Weights of a small GPT-style language model, trained from scratch on English Wikipedia.
Architecture: LayerNorm before each block, learned positions, no biases in attention or MLP, tied embeddings.
MLP neurons of a small language model. Each row is named by its layer, matrix (down: output weights) and neuron, and shows model dimensions 112-239. Each number is 50 + 10 x the weight over its row's rms, rounded and kept within 0 to 99.
After each neuron's rows, "fires before" lists the tokens most often just after its 100 highest values on Wikipedia text that the model never trained on.

L6.down2449:41 45 47 59 34 74 51 40 38 41 55 43 48 50 28 47 65 60 64 51 26 58 33 66 52 54 35 34 53 49 47 55 44 52 37 52 56 65 57 62 52 63 32 44 66 52 29 49 33 47 65 63 50 53 51 33 49 43 54 61 34 33 62 56 70 59 51 50 63 55 53 38 28 59 54 55 52 53 62 61 39 54 39 61 43 66 52 48 45 46 54 51 57 42 43 61 46 58 62 74 46 31 56 26 59 50 53 43 47 59 48 46 60 45 69 41 29 42 44 62 51 31 52 40 56 54 57 53
fires before: " was", " is", " of", " had"

L6.down2669:34 45 42 39 43 40 46 57 55 61 40 44 76 67 48 44 33 53 56 53 42 61 37 47 52 61 48 54 62 57 60 52 60 42 41 32 43 49 51 45 65 44 58 65 54 41 66 42 47 31 52 54 55 41 41 42 29 47 68 54 49 59 40 51 50 48 47 51 49 57 53 47 25 64 46 58 59 55 39 65 41 42 44 66 61 45 68 51 70 41 45 51 45 44 41 58 47 47 43 45 36 45 54 60 58 54 34 39 46 52 65 43 51 53 49 51 41 45 56 53 49 34 49 51 54 55 32 45
fires before: "|", " the", " by"

L6.down787:53 45 59 43 36 41 57 55 39 48 36 44 44 57 24 52 68 63 43 42 24 49 30 39 48 49 39 53 57 52 49 64 57 51 35 42 66 67 61 46 49 47 61 44 41 51 47 59 30 55 40 65 67 57 54 19 55 70 61 41 51 67 50 62 49 68 44 40 52 61 39 41 55 48 51 51 45 35 45 52 63 55 41 44 32 53 53 38 48 44 58 60 54 52 65 56 22 37 44 54 40 37 43 60 45 50 44 58 42 69 54 55 58 53 45 52 37 45 52 46 43 51 58 34 63 54 36 54
fires before: "|"

L6.down1404:38 51 51 50 66 27 48 34 52 49 49 32 51 37 59 44 47 54 47 51 50 40 61 62 53 43 28 48 49 56 45 54 36 55 46 67 39 37 41 48 46 50 63 43 51 34 40 38 69 59 42 61 51 54 46 51 35 51 59 37 43 62 54 65 71 73 38 57 28 53 50 66 36 60 53 63 60 68 32 66 60 58 48 47 51 59 49 48 51 67 46 45 43 45 34 42 57 50 48 52 42 59 56 48 42 46 57 54 34 53 37 40 53 54 58 55 50 49 49 45 56 47 32 50 47 52 46 70
fires before: " •", ")", " UTC", "/", "°", " Time"

L6.down2044:53 53 48 65 50 24 49 53 52 71 45 53 34 55 44 58 58 41 43 46 49 20 43 44 53 41 42 68 63 65 57 51 61 44 45 60 63 48 38 41 52 57 28 46 30 51 57 50 57 56 56 43 66 50 53 32 51 56 48 51 38 42 43 61 25 59 59 36 55 59 46 38 51 46 52 50 51 45 48 38 35 67 67 41 49 47 46 63 54 49 37 50 34 53 46 58 54 41 38 57 42 38 59 65 73 47 49 49 64 53 47 65 72 42 36 58 56 39 49 33 49 48 52 39 45 39 53 49
fires before: " |", " Candidate", "|", "  ", " US"

L6.down742:53 58 44 39 62 44 53 54 55 50 64 40 55 42 50 59 37 46 51 61 69 55 39 41 65 52 57 57 53 48 37 44 52 52 53 48 46 56 62 45 49 36 58 44 44 49 53 57 52 61 44 41 50 46 55 37 65 50 38 60 49 53 56 39 38 50 61 55 47 46 41 50 58 43 57 53 61 49 42 59 49 46 61 35 46 41 39 53 48 68 68 57 56 42 60 56 41 51 69 55 37 41 61 63 53 49 45 44 33 37 54 53 35 42 36 61 44 49 47 64 49 56 34 83 42 43 53 43
fires before: " of", " and"

L6.down1016:37 52 62 45 66 62 49 63 60 41 58 46 73 76 67 47 39 55 39 41 66 46 37 65 63 30 54 28 51 53 57 52 34 56 44 51 58 48 49 57 51 48 39 55 28 42 54 39 49 49 51 52 43 47 39 35 58 49 64 68 46 54 68 47 33 59 52 49 40 60 69 55 59 60 50 49 45 50 42 76 51 40 62 61 27 54 45 52 64 31 53 50 44 59 53 61 31 44 35 43 46 39 54 42 43 47 53 49 46 75 48 37 49 50 58 49 51 30 46 37 50 57 44 25 52 45 46 54
fires before: ".", " |", ",", "/"

L6.down286:52 48 62 45 56 42 48 64 49 61 53 42 39 56 49 50 72 59 60 42 48 42 45 42 48 40 57 69 56 37 65 58 45 58 56 46 52 51 33 48 67 45 45 43 65 63 60 40 51 43 63 54 55 53 58 46 43 57 53 58 46 55 64 57 47 58 72 50 47 50 45 39 34 52 43 44 46 50 53 40 48 45 56 42 45 35 44 54 56 66 55 52 48 45 50 55 52 43 62 63 42 62 73 53 45 54 54 50 29 75 56 39 62 68 61 51 63 43 40 67 31 48 40 48 44 50 30 58
fires before: " |", ".", ";"

L6.down1606:71 44 59 38 55 53 51 51 42 43 70 42 47 40 42 53 48 31 45 49 56 52 55 52 44 49 42 39 64 58 36 52 54 59 79 46 57 49 41 33 46 43 45 41 28 28 52 50 54 60 45 30 47 41 55 38 42 42 47 43 47 44 46 57 60 62 68 61 37 47 53 46 50 45 54 47 44 55 48 44 53 52 64 45 39 57 46 47 34 60 55 35 53 50 42 50 50 54 61 46 65 40 51 49 57 57 39 51 47 48 40 56 56 51 47 68 62 45 39 49 56 46 50 51 62 61 47 26
fires before: " (", ")", " •", " Post"

L6.down2193:55 66 63 76 56 18 36 45 70 58 49 52 57 55 29 45 58 57 49 42 55 61 46 46 52 52 50 65 58 64 54 60 37 59 44 37 49 49 68 64 57 71 56 58 49 62 58 48 49 52 44 37 51 57 36 37 53 62 40 67 71 59 43 37 46 50 55 52 66 44 58 50 35 34 48 41 47 32 57 39 45 44 52 41 39 54 55 43 45 60 49 47 46 65 39 44 60 34 42 47 56 57 45 40 56 34 39 64 49 41 55 57 62 32 43 49 49 49 39 56 50 57 45 52 48 41 47 52
fires before: "-"

L6.down2680:44 63 53 66 59 40 49 39 60 54 57 28 39 53 63 45 60 52 45 59 49 49 50 48 52 30 51 37 53 53 56 57 65 57 48 65 43 52 36 63 54 65 52 52 37 41 51 39 51 40 55 51 52 41 55 71 58 44 41 35 49 53 55 64 41 46 64 50 44 63 62 32 52 50 59 46 57 55 45 38 46 37 44 44 65 77 60 43 48 53 50 35 52 44 45 40 44 54 47 60 63 44 42 40 52 46 37 48 56 40 55 65 58 59 35 27 43 58 52 44 59 54 34 59 58 67 29 65
fires before: " |", " Year", "-"

L6.down1783:48 46 46 54 47 42 71 39 44 45 49 46 60 28 42 39 53 42 70 52 37 70 46 58 51 61 50 56 65 60 39 49 38 69 52 38 50 45 52 45 47 41 65 35 55 48 52 40 40 49 41 40 56 52 49 53 29 39 42 37 59 29 52 69 49 55 56 50 44 49 42 57 49 48 50 49 57 47 49 54 47 52 58 52 29 65 64 31 45 55 39 43 38 32 50 72 58 54 40 46 36 48 57 47 61 51 46 36 66 37 52 61 53 50 51 53 49 40 57 56 54 54 64 30 51 42 63 48
fires before: "ment", "ron", "d", "ti", "law", "ing"